python train.py --n_layer=11 --d_model=768 --n_head=6 --n_kv_head=2 --head_dim=128 --d_mlp=3072 --vocab_size=22571 --activation="swiglu" --norm="layernorm" --norm_place="pre" --norm_eps=1e-05 --positions="rope" --rope_base=10000.0 --rope_fraction=1.0 --qk_norm=false --attn_scale=0.0884 --bias="none" --tie_embeddings=true --parallel_block=false --init="normal" --init_std_qkv=0.0228 --init_std_o=0.0228 --init_std_up=0.0228 --init_std_down=0.0 --optimizer="muon" --lr=0.0134 --lr_mult_o=4.0 --beta1=0.95 --lr_head=0.00763 --grad_clip=0.5 --warmup_steps=200 --schedule="wsd" --decay_fraction=0.609 --decay_shape="linear" --final_lr_fraction=0.0 --batch_tokens=262144 --seq_len=1024 --doc_mask=false --train_tokens=900500000 --steps=3436 --dataset="wikipedia_en"
MLP neurons of a small language model. Each row is named by its layer, matrix (gate and up: input weights) and neuron, and shows model dimensions 624-719. Each number is 128 + 24 x the weight over its row's rms, rounded and kept within 0 to 255. Numbers have three digits each. A neuron's up and down rows have the sign that makes its largest values positive.
A block is one neuron, or neurons of one layer that tend to fire together. After each block is what it responds to, as a language model described it from the Wikipedia text at the highest values.

L3.gate299:081118102143122185105150163123127125105127154123134143120176153092140089142157091134124136120145101147078124079136152142124132152104153107117099131106119099099115134121156153157118121118126134104149115130141139105153088095113120119115107108163150157124137114116179125130096111118183135143
L3.up299:120136134144139104177135126073117113141145115132120123146128099152126117157145144131124136113127110146146162122128151109137171198114144136146182122118138120104110160118152139156140166114110095118166131149154113104110124102088123134141137107095170163104130081111152164116110130164161139085
L3.gate1649:143111102125141143107121121142119124130118133118127072073161160156112104106119147152113123115138107114153126114129123126161151144153130139140142109128125131158145119138088164143193137141103173157119101104137128109133126103150149118131097132125137140128113101076101121118124123114144141129
L3.up1649:109126132129118108126120154099092106153111132119109142163088092101138120159141091079152105157128110121173083142144130092151136088138098140136097169080162121107132141106118097135092116107113135074120138127127156137130082145140082165136148183062126132127131174146153134143123116166120110142
L3.gate2279:142082141164109157088087120101132163123114080121141148153134107110176103120128126132133138138152085133131114170152158103135157129153133122112136100116097126145129129125107150108115108085107134114119138137103119103131110121126118092140180134123127162121076094111163120122141103163144127132
L3.up2279:121113121178081144135107146174112134087128131142144125158113078089136106137142090167123189125124106137110108157130177115147148142107080105101129116070133150127106134144132100139137100147094114157132169097137110078117130128156143112163155120139133120154128107127148144101139118151105107095
L3.gate2644:046095112140109122060149160130147132143170120099086117113136099146103133114145152114094101178121142086130117121135106182123156111100096110135139116142158131146149074107093134148112135143138113123114094123106163129086104089159131139096120145102114124183128171110149094147205097136126120088
L3.up2644:172121157125104101127085168144116158126130121132163149093143120139115123114185101145147146124111119084175113139121110116142168114121114130160112136109127151123124114109145081158145129105118113149119174127119140159146152149156137112124134203106144088122164125179159127124089127118132147113
Word-initial fragment letters. Single-letter or short first pieces of a word split by the tokenizer, most often l or L, as in l|ymphoblastic, l|aptop, l|onely.

L3.gate263:097128124139152126133120117118105160107122144126123129108165121139120123122120126099115167127132135146139082156128175119115123119134125122068121125169119155119102110129139119142171082177134138125158109143148148108087125098078061133127150115115119061154136114132112102170157115125136105148
L3.up263:120119128125144134146096111109123130147150127146093143112147129116121087113130133102086155127121113130141092122108144119118115094126122116079115124119103151118106104139127124117149103152155138137154117135128159105078136110134076157168196158135089097115151135098131128130132126128141120126
L3.gate642:134149144158123104104112135098106098133156100089145087161114091129133154112101113153164095127126144122131155103153115096126098103115159117148115152129108139127122107136135126122136104147140133134111126169132101112149165099132130096150115111160117106103116099103087119105141166088138121186
L3.up642:092139145148104101085126091103120127171170127076136159126098134141154114106108107116157126112083130145076110125146137131106133129161133165110113108156148188134144145160114088144161116125152134118107131137114143125122118097117094113093142111169087113122154106134119111115150130092131124138
L3.gate948:104135090118163138099107152110084138093118127110138162157138175138140127134119125138152155122154118154140110113095124148132130107153112118070099093113099109112064138148112123130139095148176136145143114179109106133122104101109099125108145151103114091140168122154131108119186133121140100125
L3.up948:116131113131144136128125153071085135092159135155113131107135166143122118131137135091101157127108135127141130121114150161096131151129156137098123111120114138109100099166148114143175124181135135165135115146106143101109143133154124116136155109093142054149146151115146126141167127120166100158
L3.gate2874:081158126107136108115134088112106135136149110099119095148121110131126161105132143124141126144085124151148118102105178156122159117146129142108134121103157081145115123132152153131149116139136143127146111125148143100130158102125101117134133161084064123112142076119160132108122110115145110141
L3.up2874:101129075133149137096161121095065169152175191120124098123157107134129140128133163141099149156108114170106117117142114109096143117095156132116137178137144149128135095096151115137155133115138105157132097132125130090108140140112079114148174124135129146130144063117182143151115142111153113094
Section heading endings. Closing == or === markers of Wikipedia section headings (== History ==, ===Heats===), plus line breaks ending paragraphs or title lines.

L4.gate1469:097144110141099108125122084154137122085077141103121144131124156129126107137119122115087150136113093164082081166092159075137128124154116143129122101160111139104064109123150082086219157179132127148127137128164126092064123102119130111148169117163126109148155092129112143178182133147119115132
L4.up1469:085124141125115108106083110130109114138115164113134142124109113181136104131117137106082134152136132124106083142110150084122141144146125147112106121158096155122114119153136095132148109136130152139144129121152155096075128101124110155183147108132134111137130109110137128135162126133116100119
Heading closers and breaks. Closing = / == / === marks of wiki article titles and section headings, such as == Awards ==, plus line breaks after sentence-ending periods.

L5.gate10:139095136094112147141124119127118134141117157117091130132146096120123110104133165173099121128125080150174103156136138129151136133187136126119140124117117160125090130120119140103113142106116178140122140135120084144155108145117110099143137137122151130190147144110158115130121162158155122143
L5.up10:169150123127116140139165115154126119128145147173122127118188131123100140152150129155125143124123082139152121136118167138147142137130161151120110112112138083185118094121084146154113106133115146133123156139097137114163133135150118099114135104097130098165146127132113160125127112105147138117
L5.gate183:125162111089112200137127141116121113131134128116149117113130132098093111152140106151140141110140149143130104147185122075163169133139103115139133152101070164165179091140097116104130132114141166133154102138144141109121129132139133157124140142092125168143126098105127127136108127143097144119
L5.up183:150169112077127148109137130128166089111125118131169109079095102170127136131144127086104122061114138127110087121116146131138150136160133120135116137124112137152174119119098148131124127109083146153135137130151173116138130135104155146087109151102109150123097116141126150151125126154134114161
L5.gate833:109122100117113147146112122163140137072183139091147147143142112130143120125111121126146110074119137124141125152106099080182093143125182118103103087113110129139142115139128135114126120121148105118127144135129133139155146110070152106117125143114205105168136086128120124125127115176154131138
L5.up833:137122112099136109134115150099101169112136146103103129181115129126125138063084083066179113101072164156152094164097125133110159137127157131130121102083123097128116158127153134108111117118157112125137146074135166147113118116109134162136104165160128176092141144137148129106112124115162142169
L5.gate1534:126138119083131087109151150127137125114152104143103150096120155091112152118119103121110111100108097120133173175110108118132140122119148132116121113127096110148130145129094121143117157134117063164155178128121160099104142146120122116127103124160105185136104120096133128116126147104092172139
L5.up1534:144124126136120148120122122137159148153140093124116133126129159151132095107078109129133149123166092116142148116156111136126115127140148136078141138133145166165139088104118134120093132115134082135113149099158135131100138161135108147170175137079115132112155119157099162152119117149139113110
L5.gate1699:054118125152103175088127114166129112093073152115160122166175100137134075173182118173125133083152085079151093092116151144165180105157122085171186117130135162115127132120171120137160099156132107160154129094175106127167107138165130142129145140123089094110137115148143133141127114151090116128
L5.up1699:161134122115186143087125092124099087136125129154125138128148121115152118137146123127096116147149131149116150050134115116118116143126110107139133169156126137162150146127105119178159120117107151133161080102160133143159137100113091137135153147102122122108125105117117163154119139173152136172
L5.gate1713:168126123100142144113116114180189160116105121162078162134139169107111118134199087143155123147143101128166156147108129141118140107135123094126141127126081126160099168133164123109083197096097115152134131097069097085110116121139141123093142102067183141085086081117164097106123104150149157118
L5.up1713:136136147150093121125108127138124154097131110141059124084118112120142158115136132153126139156145110121162124138117097140136106152148145140153160115120105086139148162095142115139119114134134118151124100125130165107103115136105096154144045134081070102110120165072137106114116131140127111088
L5.gate2019:124123125122170146136184121142111139123092113074127124157084180136143113097139170132120136117128082128157106163115137139185112099180097137116153154107095090078106098143148113142106172142131156154154154156152099104162133125089164148180142112115100168175144110159129165109105133122134136115
L5.up2019:115097134148136139106135107149126131113120099120128137095143161148110090110118144128121133086107096110173127107137119082145105139169115129102099155135107115122129137151182129109095122132121105128139081157132149155174071099095109108135121135119133110145115123077176117152129108127073174117
L5.gate2294:105129133093138120095080141088129069147138108149101120154133091113170085133163109140107138144127118140176119118141164126160117139128105140116154125113098150150116111108128113128147145107098095142128115117127137136153163145147100133117159112110134118138115145105121158128125165174110149115
L5.up2294:140142155113161120078108130104107079122139103127088113106099146092085126130196167147091140123125097101141120100104102136153096085127141084093181135159143144122156109137151096143129168122137107160135082113150123187088168172127084113120143132068176114132131162095100124085126117126177141112
L5.gate2449:101126109142137167154155103108133129103134141123095135138153095110101118152152140106095128123121086203131102177123145118092121109143151141108121126116115192122132129138179138145165103134121140126132109124134179097088131150120080133089137095127197156127126134128121147112153130161112121109
L5.up2449:103117162134146122162112131111139123086153150160114126105107129102120123155171112117090116118153115153138085111118130164152094137145092121108124142079112135114090108160170141139148149121127097116158153127114169109129166116118095105070135131131165110175114108112092141166120123171090115129
L5.gate2492:115194158148125142074085123109139142114078120102134167107137135109108127123103088085176133129164152170069113170087133118141107152123129157162134161154115124185092106138081109123140137097143087121152112122135139145133143135128142138169095131141174121143118152113114165121089077125089119138
L5.up2492:144155107106142124123140141191137145138131120119129106112131115098132083157098098100107120131133109143162105125156123136107133165113100160119139110142107122118126110076161127097134155135182098133081136131085113134127132112090143142168125104127146079087123116108183118170139099136143084136
L5.gate2520:076154089097151149171105131153141081121139080126111154112120145135151122102099167108119131112143062134151143102127122131176134143091105130131128115106119125106156139142107139139174153126127122078099126146120147131097107113131104108115117114126125082109125102132062150090100141131129142137
L5.up2520:111127115128141146151110160166155162170101101126130146144135132161156120096108089134108162136103082173175173132113175172143148145134137114162142099139094114107149167091142181099143153091076147095115110134112112148100138131108127112119132094123176144158139150100155107115104125125112163144
L5.gate2706:175148122127115147127117119109095155112125150126127155141167180086102149146189152140122144146125124131158136102108159099156068150105101109101157168090124150096145128158115125160105142127088124095155122157130140103129105143121164101135099125139133137118128122106161115135103125141097119133
L5.up2706:118149132127119100129091138125155147072144123153128078126174122109144117117195094112092137148112129131114161162107168118141120130146107073109118116099123118123113150187122128130107177136125139108111129206165126128131079151119135118159139112151116144126108126110130148163105138127091149141
L5.gate2747:108089191111102100177084148153143150103115138089175108151148135164134126093120092143116112133115101120096134134072098142172119131118111118128113145099112146088114159111083128118109189123160127131085135082151115139100150131153111124153143180137151105134095066119105142088137115122084133143
L5.up2747:135152137172095131109100129143140143146143139143125143113133121128080139113147106154149144134175118187141126125098155167116123109126149107097126116168110141164086138156103143147129087145153120173169098129135145196108177119116131170153157141123108121142122134119123164066159112122133150127
L5.gate2759:119152123118163150126112118140138116155092098084120144137127144143130076111143120130142171141119166132137152117165135124167096132130110101111128092158113160120106095177099105134092138146146173145132106106124121141176100157128110108168163140109129133154135147133139142161106138153108161110
L5.up2759:135133114080137109097125080133166139139110115150101142161143126173084126142114139158174179144119127116091128140164133114196109134125142095108134143141117090130160151134112118139081177134114124138135148128118076082141113152120124142143119156104118116111144091146097131118110114118117135117
L5.gate2797:133195141154164147154045112147122084128147132139124108121107126107102099152109133121164153102152103129176137138128190117103108123134121123139144159129127103164144084156118111145121125125095100106156080123139106094136117105147099115118161115117143144132163180139162125151116107153119102128
L5.up2797:142120144116119142128109155116176152158119097106098201155151093100154110118148142087110161099097131119095144134117113098071098143108151133119100112141163138120124117150119134122142157136092157156152132136164102129111174086169128122136148140077137130126125146105140116153136149125082149115
L5.gate2889:126114121146154106131165157152108168126127131126115130139116130137131115157144119119109123171172140094113167144077135135146110157152128111123115150120093111147131130122116153108097126096175141138105171107158073086114078091176124127106127078115116103161172130141147171134105095115133160148
L5.up2889:132128153138179140110143136125123131148115118086112080117144155123128154161124149169121123127186129114123133134156132138121095126109132088101140138176130179079127146086123121115120141139150161087143135127144129145155145110159116150116123140114107122112121154151163141105128111122192103162
Loan, fee and date phrases. Mostly the article "a" after "on" or "for" following a verb like joined or sold (on a one-year loan, for a fee), plus date digits and past participles such as delayed or used.

L4.gate1187:134166181146174130109142146094128126145108153148166157110079134125126123147143107140141075164154129121088144169127142114142160172176133137097109144108147101133130144092138098120126117121107104159134131129143129144086113123051087112115159119105096145139130147172129136113094131142098157111
L4.up1187:144079123104083159144133107101132191120123157127114151105113127156105155144112104101145150098147156142128090105144107145113197183133156165132122103105145103092120088109120130105099124152105091190113095126128124094160113138147124134107129100157127153146133118164128145102109134137095100160
L-cluster word starts. Opening word pieces, mostly consonant clusters with l (fl, Kl, Gl, pl, l), starting split words such as fl|attened, Kl|ang; also table dashes.

L4.gate1053:121129119109138143133152132144140121178127150099121138132166107121073097152135092171137113115169152128110129147141110140173148159111157125109096110120124160147135147146141139168132094100129097149135122099103122093138125140128111135143153167095123128086148114154131134132109140102144144115
L4.up1053:152128117134138146082106095116187125147106140126127126132130107116102124153116099132155153125146078150126124138116137134116127123126147151129133162171069172156149119097113107145092152143133106097126150107122144120144131121084171093151101136088119144097167111121107159108114123153108165152
Day number after "on". Day-of-month digits in dates after "on", like On May 4 and on 12 May; also the word after "on" (one, a, flat).

L5.gate94:099162113104057134105113177123156125155141114140155138114132164145130140169136123071102157137089160162064160151088146119101127119131102126137126121115073146114136115144100094112167109178130093093099180158120176084112172150135145141145189121167112117112140104138137117105147092157103086126
L5.up94:116144119077075135090136142126139111142133094118122126103084143139140107203107164095108147106106140140064164137136133139104117140111118135167163101106099158115120088142101084131162143130121111100124178134145189121140150147140159150171134143154119131089127148154147168152175087112116088157
L5.gate95:124168142165124136124138158173159161076147120152132133085157115134105145173135118145128129073151110166119136175123146115136134102138126113112135161148107162112131089094132143099167117162145120174128117158111111106129099096124107114177116108132149119124147110126133151175117148123125130121
L5.up95:075188143116117126130107141098170148135129114133128122131139143143118138141130111112157107125125153150128085134084148096117116127158123131119166174179107153130091141096078108080125082191121112146168124105152143088117110141145100128156117129132146118149119090160169154133114143147128135092
L5.gate267:074148128099105142116107141140141108098176127133119116126133165104113133127145131109068150112138138109077110130133115132104091157161113104124128133129108149140105102111095097119177173122143136101107127141129140115111136167133133162124166110168163100106111163121109162134142074110119094122
L5.up267:112143098129077122106106127137189146137130119123139091112128129153133107145098152082108131112153147125078150144123130158102084161146133114080092104091067112169089118173109087110154168140119109138104131123140138155096141156123131114166140120117162096132131120114108147156123123126116055110
L5.gate323:119122121088103150081082164113164126114122113154133078141116147089093085167106113095119177137115148118115120125151168109120141121122092152083134119120124112137100153101117108141110105128154137147129120148154154141163122138109149178154145156114111109149133160120118132102117138133155155140
L5.up323:118160125127129126115168119161158095119142127148164119194135126119146101130112140142123104149107127151080128107111128090110143149130127138134110112152151137112142120118146130111118140105146113143156108211102126175120115137149129132154146119137118114106159174065143118084147091123134118115
L5.gate504:148112128108136116162094142121148154158144140141166138117137138126137112179100116084139104177099109113158107116113172171116144131160054163135135136093114104133111078131116105133098169103143146117131151114111107131106118132156093128180143133114142115122168108073111109194135104168146094106
L5.up504:115148148144124101134135105148160146142132129180142155178114163157111098127097127102143087144113115148119146130152144112124127131169135104113115084115103133067120122120153123116112165091130144137110159123118127131136120178105111121141118191140144163136139093130151146134119148117123085115
L5.gate906:168118128105116159161150091132119128169083157120132123110100119116106107200124116121107127153078125118098117190129169123106086136100137139147147126149128109112159117160122116093149117169153130163127117197133130156098150149145132172134135147085131110150096143130161167140091132137118146139
L5.up906:118147138101111171118123119140127139144109115130090138123155135143116150159117169152106131142112126113128125149111144142081147161106082116144122142129091136126119127154125126085156135181159118146117122205148132160080144119103115177158134079162075096164093134147149161138100136158126108146
L5.gate943:125172179108117086130141132137143126110149083116095134149139160150174084154148194142128157149089121154106074097169125108096136110139131079136104093122119160110118174129104140154194116130093149132101167106140126127144133147146144123098125135125164138101150140138160124126153131129161130159
L5.up943:135099105142096108118119149129137108110141141114160149096123124144118174102095120120111135150128145133109126160137133157125087109107106087128140120145139143093124113125124150128144160108123155118121140109100128108139149121119139186126161147137149072127128151137093157129164151129133058151
L5.gate999:116158117062109132114123140131122099119124130139140105109102167190099083185108132099117149126088113143128089180118130108091128134136122119154136098116069124103133106127103059116153148161162109140132140168134115171097135123130112152154138120148106143096130194183118200127146101150139092167
L5.up999:090106080091120159105128136156123148112145120136143126111118152142121116129126121108101161120077138144120149155111123095104106104135100110133110143143074164130124132110100079109180129169148089136102118162132096151072130121110116126189154125128146122112110179170119176120124148134139097141
L5.gate1317:092153089132096137167149142149071145121114099149125122099114134202114139153132121097102128129142143160113153109161154134171133127136115088157155115106129148122103103128131116147125128181135111127129177141104139136100069118113127103155129134127124064120126172109143133147120110124125107138
L5.up1317:155151126123119128121110141160138135144126120159083110139119121137099146118097117088074138111129118111106126145103144134151135161110119102096116151110141159108132109143123106152157112174122103122129131121127176135125119143166175125160142142109140106110091155149143143182123099105111121117
L5.gate1483:096105120131085099145137145107167102141151132117120163101060155126088168154141110136128159140157123116150113107129150101114154094134106133112163147109102129111145109147149134143105151136154135141117119142139160069118143104107112105158124161152106149100116139139113127181168173125109097148
L5.up1483:098155117096093113113147107148139128114141142101103136125137131138116137203150127117102142146217128154101092119131124133154095122124133134163139138124122122155113150152153110134100143115132106087173124159152169134120138112147087116136102128142117122115155150137159149150164138110141123122
L5.gate1805:144147116096126108113167143147150168125105115147126119129119113152127130152143159139120136142122160152099111113158135136108129153112122138114121105128159098123104130143145096120133138142122135146139118145109168131091127131144161135114141169151118097119146140118130164125163136102119151163
L5.up1805:097165096151092126109135123151120166115122113132106133136113125155114146157086128072131142118119159158114122107138134125120111098073107097116125119143117149114087127137112082132130095182134124097118172155130107075135097112104177152111203146146125136100163159131112124151180101099147124133
L5.gate2151:085143121129143153149132115156130135136132123104152135171132147151117101146135122104109173122144158173109101134116162105128120156144109123127138123159129138102131133121101073123149133171131127131147144137157159127157135126146129127186154136109138082159127139153132148132198139120136109155
L5.up2151:089129143114110114128127109154123106134112161163145148131083126176123110128099117121107114128093131181109114128140170126107121139152122147135136090127128132108133128154118103139159133175163137092158161157151161155102157152149132127194146142155188131188104176173135179119132125137138092146
L5.gate2232:132105151140155121146135114169143148138145112097125138140151115123143084150138149116141122089092098146132148157113085116072113148172160120179129129125108138124107119149153084117156134168083133144119118134094081089086151161116150123178134114156135118140146145135151186094135110154143079170
L5.up2232:134162140102175148144124106147143142161129116127134152107191175145112153115139127088154122140150162154102167119172166082168111080178127127131124140115121163106099146160118152144157120182156087132124152125130170154123139119132154125130137134184138110170116188109098101117130145127140127172
L5.gate2625:132131086094098147164132129145166122098079121098137138083077140148122098144120144099109186154133131177123144162148138131123098166141166106135167102102091168083138120127096137142181153118128120106144146120103147133133139109157106141136151150101141149112104102147116155118140119109144104118
L5.up2625:124178106091099144138148115155151140127179114117116144116155118168122134119118137102124193128142131189106131125182137143148110152176130116128145118120103163096169137148111079137138152155110090131146140163103127123113153127115136113134185115170153136143117151153152149130170091076118100164
L5.gate3003:125151134133116129126173123125156158137136114153145131114121153117103157143125108076161164132125105116152158104152109139101155134121094122153162109109095093142141136146158084107133106128131118106141112167147104063089107110164109179129139102115137119157178140135146169155175106113151120130
L5.up3003:101133131105111120113178117128134137105138160150104133141118130137141109151113141117127143146178128116095138138172109104113130160141092163159122106115103125143136133151123111122132124116101101083152155134141163098104129108118099173194078109115130124129148126131134140106131124116114123155
L5.gate3070:079098088080098114138128143123145109132151133124139103129097164158125133140158147106126137133068109118164164119167120094131145151164150132134109152086125138150104118129111120103114133119150122116147075103122138126112134115115122079128136159166135139126130152122082133173119127129146130121
L5.up3070:118160118136148117109106148097118104135098129116139135118127116113099139117125095159093150117112123115117142126148121121152101123135116096145134127145161137135092152083117095056131104129157163136083123130120116144119155141159099120163143140157111157100115130134138200114101103145112085175
Section heading ends. Closing == or === markers of Wikipedia section headings, e.g. ==Early life==, ==Statistics==, plus line breaks ending paragraphs or titles.

L3.gate1110:123149124123118193104159108155130082137194138123138134148164103090088114141121080116095104133082137121153113142141145113138121108135132146131161137150140137121122094162078109137161074154143149122135150110160133114149069116119139142132157092128147115114134093153136121137145111172120123176
L3.up1110:126133138108160157137103151128082139165126108162141135141143132148116149161138147113114111147146102141073127123137092136182135130099162089134133105105095124145083150131127130114112126155144130112145156135141123102088122132148105112137156124077135147125181129127092132100093131081118105123
L3.gate1388:107125138121161105113077115138182089168164091140096157152107117120122158131150088100158189144119102136127097096165098156157154125122143107113114153143132112112117093142116066157112157097130123103133081138127106108147123138117105144154075078079130137120124142143151150125124121184057138104
L3.up1388:140132175127188151097146159089115170128119114144135134096157164123112143131155146148102122120151151130123147140121129142125143136123130141192145158119128156147147125090121163100107160121157102163136122120146121126151104143138127158117172115174134133118157127069145130164141134101144086135
L3.gate2385:123114124120149121136149119166119142104129156130139126142154153114101137118160139091125131144164109140132077119096156138109082128125124140085137093137128128085156159139082099149143163122133108135147197191111124128078153120146085118166148128144144140116154146136151124099096160151130116126
L3.up2385:148107119132182145140138096150096132126135143119141131149115144130137101143123119095139137062070086122159122119118142101125100128150127129126131113114159140097085144127158103174114149091142100121129146143094130125143139139144087096152141116166094114138128140120127115124107119128146109128
L3.gate2622:129151129139151122141114172162132084102103111111118142106157126096115115143114136117166144115150138104141115111128077101131160114109110124114150147122118143138126131168138136093119107107146159156178130137140105076142093113139149122119108152136126186150169061124161127120087149129103124131
L3.up2622:114150124112105138161094132155083121125083093135142095090139134110160118161107147134108174142142111157144122107128086140149122083140114129115118119150135096113166105105092128111089154151085145160116127139130122102137162123124147138158161120103121136163155114130147120125117145142120113131
Day numbers in dates. Day-of-month digits after "on" in Wikipedia dates, e.g. on 15 June, June 18; also month names and number words (three, four).

L5.gate41:133203107145136107150113119088133143133161094143084160098126162188130110142121108158152109141141161113117153121114119122132123094147107109158133122088114094144080122113077126119159128139160114153155086132140154155158145155147139113122123132164164108118132154128183121117154134132129114147
L5.up41:103140157106114125114145094149120161140122116116121160112168125139097111106105132164135125180156161141118156148136187136114128086106137151136131126139096119096120151104158126101079105135125120149159109109129124122100159127105122082122117115115115151127130144152102098116095160157090112126
L5.gate87:175151119093126152155084108104112158109136126106126082140154066124085138112138084116106127136143121145153160124169132127120076113166131104124154107078109142171154143125155118147122138106131105148119162110115126118143155160124130154152146095129165110121092108130132114121105143124126095208
L5.up87:112109095090122129127151156124131105136130135079122093112155139144142138114086126120074171116108140180126157143118138100112107108104085144171133178114141143116117116123118113145096162138171141092173139149126142143126099132092095109098186108120122087109077138114167137119116128154108094141
L5.gate192:107139110131118123128124132164136120133089130150133170166180107157133121147148100115156111144163129127118134081122113109151128140118134146173179121111137116092138151124136191131154166132119113110179117111113121143137135160130138143153129144132099144145134072130110103104172138104104071171
L5.up192:133149089134140113173171140129159163139183083105138119115155127166135104146132119088158127121124092101122129171139146085123112179112144144169146133124164138100118176124127130142168160149136121114147140119131103147115133158117128154133144144120108142120117109110123122100177150115124119129
L5.gate227:129130130097118114123099144130130136094140123161149119131139121168199125117120134112110126129107156095145121143099168147102161131156108141139113155131103126159114120120135160082086098141115112156205118138127073142142119158116131131162145148126117149135133103099121130164128157106137158139
L5.up227:100116099111116128116146159144116172111131126101117141113167149143103107166169096151068171122119126131109127073084125067146096089148133121069163089120154125131136108160129117137117183121098127132167162142135108147124132165126148129144126138123152142136128117154156135145109093129114126159
L5.gate446:130109161136131109118082114185122134154094137145141154129151147103141109111093101146145156111146128099103126134172146094118182138155157152168151144156144120127161128164122159134115160141161080180154099125103093130148113104149137147172098114118111127111170161096104182112140149143118148140
L5.up446:120112147129146161136106111171122114149160145128107140153129131113090119121166110097118140146099147145057107104125125115146106137087135120137127110118134139114159153085140131117112132116097100170133120133102144134122134147113091178123101131164098117165111114153109150123156136118127179181
L5.gate619:130142108137066143129117160118114110093116126138100116118104104136099134131104091159159133157119134132113130135175127143092135161163085134163129107141104124141148141118146151133122158117101179166130092107106146125161132091141118143122123160123131111141132124169142167084117167084117142156
L5.up619:148131142111125135134150111128136147131126109109111161110149146136134079156118109100119112153095102125149132148141131093137080178095110122148122104145107098151169141109092117080081112130125119147094069124121154129122130167122124154160160138107136094088109125158129141106109099153123140129
L5.gate953:156138159199164110141154068124099117132119178122098084093135100104124066195147086160155138134136131125090118115129125146158106126139157138112081157157136114175112166162102123151130117148126142124134147138133130129119111142136154114147118099131132120155087137136138111130129106145129139159
L5.up953:159131120110138150130138059125115134171090138148149113127132135133136129137125111150122144150135114114114117122133133149133158093099124128089062159150120103134137121131179100143157101092134150113129141116154098142152104101122145132139098084150099126130180215133126141134131162141139123169
L5.gate1437:196097148167127107110147099147121108126111179103114097103137119128167120168140155105135076149147149134132110160144106151131143175142087142155129115161154165118104122138108135098109077103112114140150111098096141118114168121149107096141141107122118131112111151150134097077117154140129128117
L5.up1437:127084118118159109106095127144121112131121153110147143126126118040097079112133144090116134162140178142123115128160091127152114150160093135138109090139078132145148120156123121127120129093113111179135132075128134071136124130131150091154162094136115094161110119121179117084110152133120119106
L5.gate1532:096142121088108126125135119104126161102124156119161108138185181124072146119161157147113128153135138114125153150142141165090169153123113091157131126164125126120125108141126072144079115101114111127163133147047140155174093124131150107106130091127085120083105125124142135144131123137102146087
L5.up1532:173156144147153122097081136106144107128125086135086121112129145180167105105094120095138133089093171129147087074122114111162133156091143167169118140102167139135170128129123161139099156117181176090123094100175112137087098146097175135149124167105137076150083123130126160099169167135121120102
L5.gate1710:115099113101146083112122070112128106140124118104139108113139128176121145129137142157093100080126132106136114147157126122092129156134125148120165099094140131103147143144072113125116092153133147135111137156096149125158124152158173113134155122154134114095174096153121091175157142106104127137
L5.up1710:124115114145118111134132067094112102131106070102159150149087131143110093091146120166081122103116135122085127105167119116162145148114098136090076125110089127102163109110119123123119138148142157150092122121098141160139094122113111163145164130105149140139125057103116098144104138089154120122
L5.gate1986:087151113110154127117176126114098164104139110158131146162132109109145137119079129137140104131113170134129120188165092131144122102124127097153164116100128115097092146088122148172165124156117116111105116135125105163120102105082135134109102130093145085161120110147089113126104130101147132109
L5.up1986:121111146126132121109118130125119112094185123101114106095128132137139139143154136157110112146141159128172131103142130157151132138143113137115090109117138115120134103159170070128109123093143144115139112134129084091132138132150129079155119146098119139099107147116122155116107145131108079142
L5.gate2129:131126120158129130104134136117122147121138120149127121128129124171102121174110119133103073133134135115137094137138130112142149104110115129125113149114116100138123122109107127149144155096128057108131110160136128152157141124153125104143130128133128148116139129118101090123124100136129142167
L5.up2129:115133143123126143132142141138132158102131128097089122142143121160110114153102106146118118134132147130137136112149149138139141147136113123130099099102140154134122117134144124152168172114184102106135126153107130145172135153112148106177107152113134186116150123128152108135091158172165130137
L5.gate2233:125148119144141104161096112110130140110124163123117081092159156140166122108127151146110139152132149108116138117110149129140171128118139144105120136127149118128149135125132167107133135115121115136156132100102107068116192127133137095086105145126121064155157109110109130162111126092104120164
L5.up2233:114127125117135136221101131155124101119118110157131098131175165119139113169120153143150114100136110166116125171201159112119146116139130137119139138107135147124108070148102175189137118107096119129172169129108152094144150149121112146131134110120128156091156135104137117130118132129121105176
L5.gate2439:112117100183119138139141137115130180106099131176148111084148121142123110156120105175112145152122128148164159114142112147147091146184123085117130131118143140156151179146111138129103108096180104149160120113153143146142100134139144095160057116141132103105155105092104182122125162135155102130
L5.up2439:153141122159139067150102121122162149096098116152099170146174114133164112119131128178145155123102119112097140111124145146121136145130112116116143155124075138140110079147169183111137156168142090139163143079111116147172133131125077060171108118147142122140167108137101127132107180121139125131
L5.gate2533:127163097116172061178149170121145120111087081107139122160105180113167149177116120110141090112145131138130101125125077143077093124129156118073133104114138153170119140148147135124149122103154115169122154137140130113108145135132138094154101106071093121092063101169132115112150117103107108181
L5.up2533:125133098119127108119134105095141167140087138128130144120154199136139144135117099143118137111098135129141115080093108165153096124152101101137133104109155102139201102118127129108126126104131173143130091118118120107118114134156173098134126102159096129121139127136121145127182097132196126144
L5.gate2547:121117127111121105078150154121133126180158054107142112134134177100151188111149135146129153162160175139114186142122176110131142118094096167112121087168131108127144140126123131138129152140115162136154127116140118105134148123135169122149105142127149082105072138144152119165106160116122152108
L5.up2547:128099143110115154147094109152151118182136111150130121139118136124095147145151110159153142146134110136106116123131130138138101099090134148082130146105142157101124109148090128129093147133106095112140092135137143116129099146135078107133104121150148120133095133095112140157106127091148143109
Word-initial fragment tokens. Short opening pieces of longer words split into several tokens, especially fl- and p-, as in fl|ashes, fl|ushes, Fl|anagan, p|urity.